Part of a small language model's weights.
Size: 9 layers, width 192, 12 heads of 32, MLP 768 squared ReLU, vocabulary 620, 5.48M parameters.
Architecture: LayerNorm before each block, learned positions, tied embeddings.
Training: a variant of Muon for these matrices, 91M tokens, 11111 steps.
MLP neurons of a small language model. Each row is named by its layer, matrix (up: input weights) and neuron, and shows model dimensions 16-111. Each number is 50 + 15 x the weight over its row's rms, rounded and kept within 0 to 99.
Before each neuron's rows, "fires after" lists the tokens most often just before its 100 highest values on Wikipedia text that the model never trained on.

fires after: "c", " e", " ", "uc", "tern", "e"
L3.up384:51 43 38 65 58 49 46 50 55 56 34 68 49 26 25 45 32 78 80 52 49 34 52 26 58 70 41 64 58 55 50 53 57 72 58 48 42 54 68 06 35 45 40 51 49 34 41 47 44 48 56 37 42 74 63 42 74 56 47 55 49 29 57 51 62 55 71 39 44 43 34 64 33 27 51 34 75 57 60 49 50 47 42 20 47 18 64 62 47 33 58 49 62 73 68 50

fires after: " (", "-", " \"", " ", " un", " s"
L2.up547:54 55 38 85 35 57 53 83 66 56 49 05 25 42 67 39 62 73 60 47 59 52 35 57 49 47 44 63 33 52 52 27 58 46 49 56 57 67 45 51 37 68 42 33 32 51 37 42 30 34 52 51 62 45 62 52 51 63 51 57 46 56 27 49 45 77 22 49 44 27 61 36 49 60 73 41 30 28 48 34 64 50 29 41 85 71 72 14 64 57 60 66 28 75 46 70

fires after: "ist", "l", " L", " l", "and", "r"
L3.up507:55 48 31 41 38 63 60 61 61 36 48 50 63 46 71 67 62 27 34 55 40 24 29 48 52 48 46 40 42 41 68 36 41 53 53 32 49 40 26 49 22 62 59 39 58 61 42 28 52 26 72 67 58 77 47 54 63 48 44 17 64 60 40 11 73 60 37 47 57 38 78 43 46 32 52 63 69 64 41 40 53 56 81 73 47 41 45 60 47 46 63 51 61 31 45 70

fires after: "-", " (", " \"", " un", "en"
L2.up83:67 82 39 49 64 37 33 98 48 36 61 39 56 61 67 59 53 60 57 70 36 35 34 31 91 26 64 78 46 36 64 47 46 42 34 32 64 34 31 44 45 52 47 44 29 38 29 65 53 30 41 46 84 73 51 80 40 77 39 81 48 41 54 50 38 54 69 36 53 44 51 60 61 51 52 50 25 45 46 42 65 73 46 52 51 64 68 55 55 66 96 38 35 32 57 66

fires after: "ent", "und", " on", "est", " f"
L3.up123:29 52 21 66 83 37 65 38 58 75 59 58 46 34 43 61 57 44 58 58 49 48 60 54 63 45 33 76 46 23 99 54 70 70 30 55 58 36 49 37 47 40 36 47 68 33 12 58 29 48 50 54 54 69 55 46 53 58 44 47 42 61 38 46 32 37 29 50 44 67 64 46 68 49 73 43 33 29 65 52 60 43 52 22 42 62 48 39 21 56 86 60 62 45 44 56

fires after: "om", " C", "or", " A", "ad"
L2.up187:47 66 42 26 60 36 63 46 58 79 31 50 41 42 13 47 51 51 54 61 54 40 38 43 52 18 60 39 58 38 52 50 55 68 45 76 62 39 63 55 38 56 50 46 20 61 45 51 49 41 65 55 68 63 60 32 50 42 61 48 55 44 45 56 33 15 38 61 49 49 66 43 51 33 70 99 81 43 67 51 43 55 60 77 55 49 52 45 52 39 59 67 53 87 50 46

fires after: " d", " ", " con", "r", "ed", " ("
L3.up586:38 70 69 63 40 57 56 64 28 54 72 43 38 65 58 27 65 29 65 43 75 44 66 43 38 63 60 58 25 43 75 46 53 36 42 84 35 27 55 41 45 42 36 52 41 60 59 76 55 46 54 33 65 53 51 59 82 31 58 64 69 35 53 69 43 69 68 39 49 55 49 75 35 35 37 27 22 41 51 23 71 54 68 32 32 42 23 45 46 52 63 39 61 68 41 36

fires after: " S", " U", "S", " M", " C"
L3.up436:56 19 62 50 17 49 56 41 48 23 30 53 69 66 45 37 67 30 54 56 68 52 61 52 64 19 43 56 29 40 58 38 52 26 29 59 76 90 72 56 47 69 33 43 47 39 83 56 45 24 80 79 72 41 30 66 58 63 37 27 44 51 46 40 59 69 55 65 81 30 62 50 37 71 50 57 49 20 58 34 82 35 40 58 41 46 48 25 40 50 35 55 50 74 36 28

fires after: ".", ".\n\n", " O", "O", " F"
L3.up345:59 58 46 46 46 28 22 56 39 59 52 39 57 37 31 45 47 30 68 46 63 60 55 29 42 56 70 58 54 48 55 40 50 54 32 39 51 59 54 63 61 60 59 32 56 47 38 59 69 42 33 54 70 38 53 51 48 53 48 24 49 84 40 39 44 43 34 24 46 68 34 55 43 45 53 51 69 68 42 54 30 60 53 39 57 91 44 48 69 74 41 39 83 66 51 42

fires after: " the", "ol", " The", "2", "1"
L3.up243:64 58 49 54 56 30 67 29 38 42 89 43 56 25 11 60 81 73 51 38 55 42 47 48 63 38 24 60 37 28 32 70 67 43 28 54 41 42 41 54 33 52 47 57 43 48 55 39 70 45 20 60 53 64 70 49 71 62 40 60 37 47 71 47 64 63 44 44 45 55 19 31 45 48 43 62 49 49 39 46 71 54 43 45 79 55 24 52 70 73 57 73 45 57 54 39

fires after: "===", " R", " r", " ", " G", "ul"
L2.up516:77 46 31 49 51 70 59 60 29 24 47 37 44 59 72 46 55 29 80 65 26 52 65 51 70 26 48 40 43 49 49 41 36 30 51 41 62 52 53 18 38 71 56 71 78 88 27 46 58 28 38 58 60 54 35 64 48 71 64 84 75 24 44 25 58 41 41 60 66 58 46 24 68 33 70 63 46 45 40 44 66 40 57 44 45 36 41 42 51 57 69 39 41 50 80 57

fires after: "w", " a", "g", " A", "c", "a"
L3.up492:55 46 63 71 37 58 71 46 52 68 43 47 55 51 84 36 25 66 56 36 71 53 26 48 39 68 72 68 43 22 45 77 19 63 44 55 69 43 36 25 49 45 38 45 17 69 57 80 72 22 76 43 34 62 40 51 70 66 35 35 66 47 74 48 35 55 41 37 47 51 32 44 49 63 48 34 55 40 49 46 55 35 41 36 49 39 63 48 56 30 41 35 23 44 66 56

fires after: "l", " d", " b", "b", " B", "ab"
L2.up66:59 67 59 52 44 40 41 66 54 47 65 47 54 51 33 39 57 37 19 23 53 21 50 68 25 28 33 49 35 94 38 42 42 37 50 61 66 40 45 54 53 58 45 21 64 70 38 84 64 55 46 53 46 69 33 58 40 40 45 42 42 59 58 24 49 51 53 54 34 71 53 71 56 47 44 46 41 56 51 61 68 50 41 42 30 37 60 74 43 46 81 54 49 60 05 24

fires after: "e", "-", "o", " (", " A", " as"
L3.up647:48 49 40 80 68 31 54 60 54 57 52 51 51 21 17 61 25 38 62 52 37 73 49 64 57 62 42 62 56 34 42 60 55 48 41 47 64 24 63 57 49 59 34 75 55 49 54 18 61 55 45 30 56 36 20 62 37 58 49 51 52 53 50 50 59 53 15 54 50 62 67 62 36 66 51 35 34 28 35 32 36 54 55 23 32 37 35 39 72 55 52 47 35 67 16 32

fires after: "p", "res", " o", "re", " C", " c"
L3.up281:57 47 52 71 45 54 64 70 44 63 33 48 49 60 33 64 44 21 23 42 05 76 67 53 40 33 32 33 34 35 60 49 36 46 73 38 22 49 39 49 66 68 45 51 75 49 54 42 70 53 50 61 58 54 53 68 54 73 43 51 42 52 58 45 42 69 63 48 65 29 54 62 23 47 40 49 59 51 38 42 64 65 51 91 46 31 40 52 54 53 49 43 55 61 48 49

fires after: " sp", "p", " s", "-", " =", " S"
L3.up44:46 39 60 73 64 62 29 45 63 46 36 19 56 68 34 64 56 47 57 51 55 83 61 48 71 23 62 43 37 66 67 37 46 49 36 19 77 50 55 56 72 66 40 61 52 45 50 79 69 29 71 92 50 54 36 63 27 43 33 57 52 19 66 47 61 56 45 43 73 86 39 62 54 44 35 68 42 39 42 55 84 82 52 49 46 68 34 47 51 61 36 55 57 46 46 55

fires after: " B", " L", "r", " S", " A", "S"
L3.up230:54 25 80 39 34 32 62 59 60 66 55 53 64 36 50 76 55 72 56 49 51 37 47 52 60 41 38 62 40 56 54 41 46 28 43 81 62 51 70 53 48 21 25 45 56 27 14 63 46 20 51 68 41 68 20 65 32 34 65 61 46 70 54 29 60 59 59 46 56 50 52 53 33 31 57 78 66 59 45 32 61 58 42 44 27 47 13 52 68 56 52 49 47 50 63 27

fires after: "ro", " de", "es", "r", "y", "e"
L3.up122:57 61 41 71 45 61 27 49 54 25 84 45 45 63 41 42 72 55 68 46 54 75 33 49 53 46 61 51 41 51 47 63 44 30 46 56 63 29 40 64 52 27 57 29 77 60 62 67 37 36 83 57 56 47 09 61 48 66 40 59 45 52 68 28 40 42 34 37 46 45 26 30 62 30 41 60 35 53 67 37 52 68 55 45 58 83 72 36 30 45 37 40 45 27 67 58

fires after: "at", " L", "er", "ur", "ar", "t"
L2.up695:28 55 41 59 61 58 29 28 69 70 40 26 51 18 35 25 54 36 34 56 66 60 21 59 62 33 38 53 42 68 25 73 61 39 66 26 37 57 67 41 49 69 34 49 69 49 55 48 52 86 58 47 59 66 35 35 27 35 57 30 33 64 45 36 57 44 69 69 71 72 67 66 51 57 63 49 31 45 42 42 26 44 50 62 61 56 61 76 45 40 70 26 26 43 26 43

fires after: " b", " ", "r", "b", " d", "B"
L2.up557:63 60 39 52 60 34 19 54 37 38 53 25 46 40 41 34 39 19 60 43 42 31 79 47 29 36 46 72 52 72 75 52 32 39 42 43 65 45 25 35 53 44 63 56 63 73 61 73 53 48 41 37 61 52 55 79 52 42 57 46 38 49 49 33 56 41 32 57 48 77 50 72 55 31 55 37 55 53 64 59 59 23 50 20 70 46 44 51 42 82 56 78 51 53 34 36

fires after: " U", " M", " C", " W", " K"
L3.up408:04 51 61 33 48 47 64 61 65 22 49 62 72 88 48 68 40 55 50 41 46 63 55 53 79 16 19 65 45 53 52 58 37 55 46 56 79 60 28 44 66 71 37 70 43 47 22 47 53 47 58 63 63 66 29 61 68 40 63 31 32 48 39 18 66 65 66 39 68 22 65 63 58 32 65 38 43 27 48 44 58 51 23 42 24 43 61 53 41 37 48 57 62 58 48 36

fires after: "-", "u", "o", " S", "am", "an"
L3.up669:47 34 62 50 78 54 66 36 63 80 62 35 35 69 54 42 59 59 36 77 32 74 77 75 55 43 56 56 28 53 82 25 72 37 27 58 60 42 51 51 46 43 47 40 47 39 61 30 58 43 70 57 74 57 50 51 21 50 49 29 48 47 43 53 67 56 59 27 43 31 43 75 18 45 38 51 41 86 52 45 49 68 34 38 61 43 67 43 11 47 24 64 69 29 38 24

fires after: " a", "g", "f", "ff", "d", "p"
L2.up49:30 33 55 68 56 58 43 33 70 38 60 55 49 44 54 19 29 50 62 51 68 55 55 39 55 43 31 30 44 42 40 70 34 56 33 69 64 71 49 70 45 55 76 54 32 56 63 74 57 64 73 43 43 39 32 62 66 34 59 46 75 59 57 45 35 55 37 44 52 66 44 55 48 64 63 33 61 20 70 27 60 27 42 53 69 45 54 44 51 48 52 54 31 67 29 72

fires after: " ", "p", " C", "-", "c", "up"
L3.up655:31 52 49 61 80 40 43 47 46 57 55 57 70 47 22 73 33 74 33 39 40 62 55 47 33 64 56 45 68 30 76 59 42 47 47 67 55 40 26 34 56 42 58 42 80 54 29 46 64 59 71 46 66 59 93 51 89 58 68 53 53 46 14 44 41 77 27 43 72 40 21 50 27 46 44 49 45 55 61 60 34 49 38 55 53 31 42 24 76 75 46 39 68 53 44 45

fires after: " at", "on", " and", "e"
L3.up382:42 19 41 57 78 49 52 57 74 42 15 47 46 18 66 29 58 51 58 53 76 42 37 16 63 62 49 72 14 62 73 61 59 41 35 56 61 49 32 65 33 41 40 52 40 36 54 34 66 52 43 57 42 39 47 23 40 52 58 57 62 22 30 98 68 42 53 41 29 26 50 50 77 55 63 71 48 64 70 52 34 51 38 45 44 25 45 46 35 38 66 46 45 52 74 34

fires after: " m", " M", " S", " R"
L2.up604:39 25 41 29 56 46 44 57 62 37 59 45 43 71 71 37 34 58 14 31 23 75 45 35 50 52 85 59 84 32 65 48 58 32 45 39 41 63 63 51 60 58 53 40 47 65 56 25 54 40 55 42 57 45 46 52 71 51 49 75 49 51 27 45 63 50 65 47 40 44 24 62 65 68 34 29 37 72 09 43 66 67 33 44 42 21 40 81 61 72 46 60 62 51 48 64

fires after: " B", " b", " S", "r", " ("
L3.up116:67 11 40 79 63 65 46 81 43 44 54 77 58 58 51 59 72 58 69 55 69 23 43 66 31 60 53 72 56 35 42 43 57 31 46 63 57 64 68 58 72 30 43 43 39 96 35 61 25 44 64 34 47 60 37 63 63 45 72 60 47 62 36 66 45 65 23 53 47 42 36 46 32 15 50 58 50 28 49 15 57 54 58 29 56 48 52 54 61 41 76 20 58 42 53 25

fires after: "===", " s", "ou", " "
L2.up294:75 47 51 63 23 40 43 31 41 52 64 17 24 50 65 61 64 32 56 44 45 56 56 64 66 48 61 65 46 38 52 41 54 37 48 46 78 19 44 30 43 58 40 44 72 42 37 31 36 45 71 68 04 74 17 51 53 74 46 33 45 46 70 61 44 53 31 60 57 34 49 36 66 33 41 70 49 58 54 65 44 47 42 49 55 27 56 54 61 46 75 31 59 42 91 72

fires after: "at", "h", "et", "ol", "o", "ur"
L2.up75:47 55 31 57 49 64 48 54 52 62 36 45 30 19 63 33 50 64 39 52 55 21 44 56 46 65 63 49 45 30 40 83 58 64 73 44 43 64 53 41 53 67 51 50 73 51 60 78 38 23 44 52 39 59 12 43 38 37 63 54 37 47 63 22 67 25 75 74 27 48 46 62 36 78 46 58 65 50 46 45 24 49 52 32 61 42 48 38 59 59 67 34 80 17 55 44

fires after: "g", "ig", " J", " An", "Q"
L2.up106:48 63 53 43 31 57 46 30 54 53 63 57 68 23 56 74 48 49 57 49 70 69 51 50 83 82 38 66 43 50 36 70 52 64 42 34 45 47 41 38 28 70 56 58 75 39 40 76 25 63 69 49 34 69 35 38 66 45 77 29 49 60 71 27 62 31 41 69 59 51 50 32 57 44 55 65 58 57 46 31 71 60 43 43 25 55 62 77 42 23 48 62 63 56 22 53

fires after: " E", " A", "A", " the", " O"
L3.up593:39 88 48 30 49 50 53 34 22 46 69 51 62 72 62 40 51 56 55 78 53 52 50 27 51 66 45 35 61 62 64 63 20 44 35 55 30 48 46 25 46 54 40 41 59 48 45 64 35 50 37 69 61 30 37 72 78 67 61 59 40 56 50 44 23 71 62 34 69 40 54 27 10 32 71 61 57 49 55 44 48 46 52 35 50 66 49 58 49 34 44 19 58 44 28 35

fires after: "p", "l", " a", " B", " comp"
L2.up505:55 40 34 59 53 42 35 58 60 61 54 43 36 77 47 27 59 58 26 38 48 47 41 61 34 53 39 19 58 67 55 50 47 68 44 63 46 74 50 52 43 53 57 54 76 37 52 67 80 43 45 55 54 43 32 43 58 51 44 58 82 38 51 16 50 33 34 79 56 29 39 71 46 68 56 42 38 36 09 81 61 30 59 38 43 58 44 67 62 40 68 89 03 68 17 69

fires after: " s", " un", " ", " p"
L3.up645:63 48 33 51 70 37 37 42 68 35 61 30 29 39 55 55 43 75 48 43 44 43 47 54 62 24 69 55 38 52 47 59 75 52 53 50 63 55 67 37 60 69 23 22 73 66 31 62 58 40 71 38 26 42 24 60 38 61 57 58 35 57 63 43 59 60 26 68 20 24 43 32 56 37 80 68 29 41 51 37 52 24 34 44 62 44 68 51 55 51 41 39 62 36 53 60

fires after: "g", "og", "ar", "ig", "B", " st"
L2.up630:86 22 47 65 44 26 57 77 54 51 78 38 44 35 47 64 64 48 52 55 86 37 69 71 56 58 39 39 50 49 43 45 64 26 81 22 57 61 61 56 31 61 17 51 57 24 43 73 49 64 64 61 30 62 35 59 49 82 46 51 45 63 55 43 78 35 41 73 43 43 43 51 49 59 74 66 74 63 38 75 59 61 59 39 39 43 51 74 51 28 57 58 59 19 56 44

fires after: " G", " g", " c", " C", " ", " t"
L2.up634:60 88 30 51 27 70 55 62 61 62 57 58 38 47 53 63 44 59 40 40 26 51 55 25 54 12 50 37 47 37 50 49 36 44 62 69 78 56 28 38 44 35 28 51 46 57 37 57 47 82 60 53 73 46 54 60 54 53 58 55 85 32 28 54 47 29 43 66 25 54 57 70 55 32 37 59 35 56 57 27 39 49 33 32 67 84 45 55 40 30 51 99 65 57 29 59

fires after: " M", "m", " S", " m", " s", "r"
L3.up174:52 66 63 50 55 41 37 41 47 30 64 33 34 66 79 37 44 43 57 29 52 49 60 45 60 30 81 78 43 65 47 44 40 36 33 69 43 76 25 67 63 27 72 45 39 22 36 54 37 42 54 64 62 38 45 59 50 52 64 50 43 61 42 35 72 51 66 62 38 49 64 36 53 74 47 59 76 57 33 20 63 38 74 45 43 66 46 58 42 53 43 25 42 54 44 42

fires after: " m", " s", " S", " w", " sp", "w"
L2.up613:63 60 65 58 51 65 32 57 57 50 55 35 42 52 41 44 49 50 48 37 16 81 61 54 54 46 54 59 43 56 58 25 29 31 52 56 40 81 41 35 51 62 66 51 37 51 34 44 34 49 61 43 77 36 14 69 43 78 59 50 61 61 50 42 57 49 58 56 61 52 63 64 42 58 31 44 21 54 55 40 58 64 33 44 55 41 38 66 59 52 34 43 90 80 64 38

fires after: " (", " \"", " a", "==", "\n\n"
L3.up396:52 71 21 53 58 64 39 79 49 45 30 16 62 58 65 64 52 43 78 51 62 59 46 47 45 37 31 77 53 47 31 45 51 52 47 82 29 32 43 62 38 64 45 22 52 48 43 48 60 62 41 44 68 82 41 77 46 39 58 66 93 43 25 46 60 65 57 57 39 63 32 25 27 50 58 46 06 63 58 41 82 41 65 49 70 37 53 36 45 38 51 24 51 68 27 41

fires after: " s", "-", " S", "il", "i", "ou"
L3.up677:26 38 83 40 38 32 37 31 64 70 65 55 27 65 41 31 44 61 38 76 27 81 73 43 44 36 69 36 24 61 70 58 78 31 53 29 40 39 52 21 60 51 47 35 58 41 35 34 75 37 50 67 46 72 56 45 54 89 51 33 48 75 63 66 30 67 42 70 43 55 73 53 33 58 80 45 73 49 34 36 51 50 32 65 61 57 40 50 35 57 42 55 60 36 49 48

fires after: "c", "-", "on", "um", "er", "o"
L2.up340:58 80 20 71 72 58 36 82 61 47 44 39 38 51 24 52 39 47 39 53 59 60 50 58 46 36 63 60 71 47 49 72 60 24 54 54 36 19 33 19 49 32 48 60 21 50 63 41 36 57 48 57 62 72 56 51 83 53 77 49 50 54 11 33 49 73 50 60 50 79 40 57 41 71 25 39 76 55 34 45 41 38 34 56 35 59 67 35 32 48 58 35 35 36 44 46

fires after: "il", "m", "ed", " L", " l"
L3.up702:29 79 43 57 57 59 72 60 59 54 56 83 39 47 71 75 65 50 31 65 64 47 31 51 37 48 30 73 39 46 39 32 46 52 38 39 61 10 47 49 26 39 21 48 26 48 31 35 75 54 77 45 68 60 41 75 76 46 64 46 45 58 41 54 42 38 48 43 68 29 57 61 55 45 62 46 79 41 69 54 60 43 75 25 57 32 32 69 64 63 47 93 57 60 44 22

fires after: "an", "ol", "i", "r", "am", "t"
L2.up433:50 44 54 44 50 37 56 30 60 53 47 49 35 29 66 33 67 45 30 49 87 72 89 61 49 79 41 73 42 42 45 41 65 67 46 40 57 43 48 48 42 31 37 62 45 29 71 42 52 46 79 62 51 61 28 59 45 43 38 51 49 58 71 44 29 48 54 49 53 54 27 58 81 48 83 55 70 60 61 49 49 79 34 63 56 53 47 36 51 45 50 39 90 19 47 43

fires after: "m", " the", "n", " a", "el"
L3.up277:38 73 42 65 34 47 58 40 68 48 46 60 62 58 49 60 55 76 78 68 56 69 52 43 49 76 48 18 62 51 63 58 42 33 22 36 57 78 24 42 62 42 33 42 48 46 43 47 09 20 33 43 44 79 83 40 54 43 40 41 65 21 34 44 52 43 82 55 61 52 53 69 37 88 63 45 64 35 26 58 49 13 50 25 60 53 42 47 48 82 43 63 48 59 34 56

fires after: "o", "f", "g", "r", "e"
L2.up420:49 62 55 47 64 67 25 78 50 50 30 46 23 28 42 48 21 41 49 42 61 42 55 50 32 21 65 55 23 64 24 74 48 29 73 56 40 30 69 72 59 52 46 43 44 57 54 64 77 76 57 35 65 44 32 39 20 39 45 41 31 84 80 47 76 44 17 45 37 30 51 42 65 50 42 51 58 34 57 56 62 24 58 46 34 60 41 47 72 44 59 69 57 64 43 38

fires after: " A", " for", "A", "um", "or", " n"
L2.up171:50 53 42 61 71 41 77 17 59 53 33 52 31 48 56 58 46 57 49 56 74 46 54 36 19 39 71 32 34 66 58 48 70 66 60 38 28 38 52 51 41 52 55 65 62 39 42 57 43 26 61 69 48 55 42 39 38 63 58 40 62 49 69 53 31 24 30 32 51 49 82 50 35 70 47 72 54 46 55 49 33 41 51 28 68 60 33 52 66 56 43 30 40 54 58 53

fires after: "-", "\n\n", "ub", " T", "S", " S"
L3.up98:50 58 61 58 77 45 52 52 52 49 64 35 39 89 76 55 68 44 63 62 61 53 62 44 68 57 27 77 49 57 50 51 48 44 47 12 69 34 32 55 35 32 33 52 69 52 61 67 64 53 68 48 46 74 42 50 29 57 60 40 60 33 37 32 41 71 52 38 54 48 51 50 33 39 39 45 64 58 30 30 78 56 38 23 50 52 51 50 36 59 47 60 58 50 43 62

fires after: ".", ","
L2.up598:41 72 63 71 18 41 19 53 53 53 55 20 59 50 64 57 50 23 85 42 43 49 56 42 40 82 46 38 72 47 47 79 41 27 48 31 31 41 36 42 65 60 11 45 67 47 55 42 85 28 71 28 35 48 19 62 57 37 47 05 60 64 35 47 53 20 50 33 56 49 38 72 45 59 55 60 49 72 70 53 70 65 58 01 40 60 59 67 74 34 60 40 40 53 20 44

fires after: " ", "t", "p", " t", "b"
L2.up102:49 76 29 55 68 25 53 69 61 60 35 53 48 53 60 65 55 58 73 21 52 61 67 62 48 62 52 60 36 50 40 49 53 31 53 66 72 54 53 48 24 43 30 35 58 56 36 55 39 88 48 54 41 52 53 53 51 48 60 48 59 38 53 66 62 64 24 38 25 38 45 69 61 22 60 36 43 72 53 63 43 49 39 34 72 56 38 46 44 78 53 37 78 33 51 49

fires after: " C", " O", " M", " G", " W", " R"
L3.up139:75 53 65 28 66 69 32 47 87 70 54 36 51 64 82 39 41 33 38 78 42 49 45 42 81 15 51 31 18 43 28 61 37 36 53 76 46 53 48 55 62 40 41 56 25 42 47 53 71 40 28 74 74 27 61 46 42 42 66 65 44 49 41 63 52 70 48 59 36 49 61 64 62 45 60 71 46 46 41 41 54 35 41 21 60 38 53 51 36 27 48 57 59 64 51 55

fires after: " U", " Ar", "r", "ol", "e", " B"
L2.up585:42 40 23 48 23 55 61 49 49 39 45 66 54 41 67 57 66 61 68 69 64 60 36 53 33 42 29 36 34 73 29 64 36 32 50 64 50 42 46 36 41 25 58 57 64 71 41 74 31 41 53 58 69 87 49 59 57 64 57 63 39 53 75 31 45 43 47 49 84 50 15 37 36 18 61 69 29 40 52 62 67 59 68 46 66 38 49 47 70 57 70 37 71 51 32 42

fires after: " b", " d", " B", " st", " D", "c"
L3.up388:51 61 55 37 47 42 66 61 42 75 49 37 40 41 38 27 69 59 43 37 73 50 77 46 49 28 36 68 62 75 39 34 43 45 53 60 58 45 58 45 48 70 23 42 37 53 48 75 69 25 13 43 50 43 53 50 56 28 54 45 59 51 63 49 55 32 54 60 67 41 41 83 39 32 44 52 52 30 62 50 67 22 46 31 44 24 43 56 60 81 68 60 48 72 39 45

fires after: " the", " The", "m"
L2.up640:51 74 33 44 52 53 31 67 56 22 43 56 36 64 38 66 64 48 43 52 51 71 48 58 57 53 44 35 37 61 23 62 60 20 39 74 62 73 39 33 70 68 57 75 57 41 54 39 53 31 08 52 53 56 61 27 57 45 39 69 66 29 41 54 50 60 64 34 49 52 17 57 28 32 39 67 50 57 42 45 16 55 53 09 47 53 21 32 53 79 44 63 54 43 60 39

fires after: " f", " on", " ", " (", " \"", " un"
L3.up362:55 65 41 77 81 74 18 49 42 72 43 46 54 63 46 59 84 43 58 54 42 65 41 50 38 32 34 55 26 45 63 27 49 72 32 57 46 55 43 47 38 08 48 34 46 44 37 51 28 75 55 42 59 81 40 38 54 37 53 26 31 40 64 71 61 54 43 34 60 60 69 38 53 70 45 49 80 33 44 62 63 68 45 39 56 42 38 36 56 73 63 25 45 59 69 53

fires after: ".", " d", " D", " f", " B"
L2.up184:71 33 76 28 51 30 26 51 64 53 32 26 29 36 49 51 62 48 66 19 47 49 51 58 40 66 38 22 63 67 69 70 69 42 55 28 32 55 59 27 33 60 49 53 17 46 29 73 69 70 30 38 25 58 17 67 53 26 26 46 40 46 62 52 30 65 38 42 66 54 53 60 50 54 44 16 44 62 56 44 54 49 58 37 65 48 72 51 61 44 35 57 47 86 47 16

fires after: "r", "20", "tern", "orn", " U", "ro"
L2.up53:26 64 42 58 35 63 35 47 41 43 67 43 33 33 38 51 41 80 09 34 49 72 39 33 29 59 69 80 56 45 61 57 49 42 87 53 52 56 76 59 35 24 30 45 71 50 59 33 68 66 57 49 16 53 35 40 47 66 53 39 65 38 67 24 43 53 34 44 78 45 33 58 53 57 34 54 44 68 57 19 39 59 56 61 70 56 33 51 47 55 80 61 66 68 62 19

fires after: " the", " A", "A", " a", " The"
L2.up286:39 93 69 44 41 57 77 48 52 83 66 42 43 65 30 51 46 51 69 72 65 56 42 28 43 45 18 39 28 56 43 65 24 20 41 55 38 32 67 54 34 48 44 43 65 61 56 43 57 30 11 59 57 28 44 54 72 51 57 58 36 58 28 15 63 77 63 53 57 86 57 44 53 75 37 69 49 42 39 57 31 41 26 17 56 51 14 43 77 41 21 67 53 71 42 30

fires after: "ain", "m", "i", "ff", "il", "f"
L3.up336:44 69 23 57 73 64 59 39 66 51 29 61 52 54 83 49 63 62 35 54 71 49 44 54 36 56 31 27 52 58 36 51 36 88 45 38 38 46 48 45 72 48 28 76 37 64 65 55 23 52 74 62 59 78 57 41 63 32 51 31 61 26 63 66 47 31 67 49 40 39 19 79 80 58 39 55 65 34 40 39 76 57 45 42 47 59 65 43 50 67 42 54 44 64 49 37

fires after: "i", "um", " n", " N", "e", "iz"
L2.up64:56 52 65 46 39 42 39 80 87 66 43 58 24 46 58 47 52 44 46 47 56 46 51 36 24 39 73 31 43 70 70 34 54 39 43 50 64 42 51 45 58 63 40 41 37 52 58 51 55 21 48 46 36 53 72 72 38 62 66 46 65 77 91 76 26 64 52 48 39 56 56 54 75 65 55 62 46 52 59 00 32 69 42 43 46 67 39 52 65 44 33 50 65 37 53 50

fires after: "p", " ", "l", "ubl", "ver", " E"
L3.up217:34 82 28 56 53 52 76 61 23 36 56 62 63 65 38 47 58 43 48 28 58 50 33 70 33 67 43 16 41 53 42 38 38 51 56 50 60 75 51 83 40 56 35 52 70 37 25 52 59 59 47 53 31 69 58 25 35 39 35 36 57 57 65 62 51 41 29 33 57 34 23 56 37 09 61 44 48 39 41 55 73 50 59 67 37 51 41 69 50 58 60 29 24 46 19 49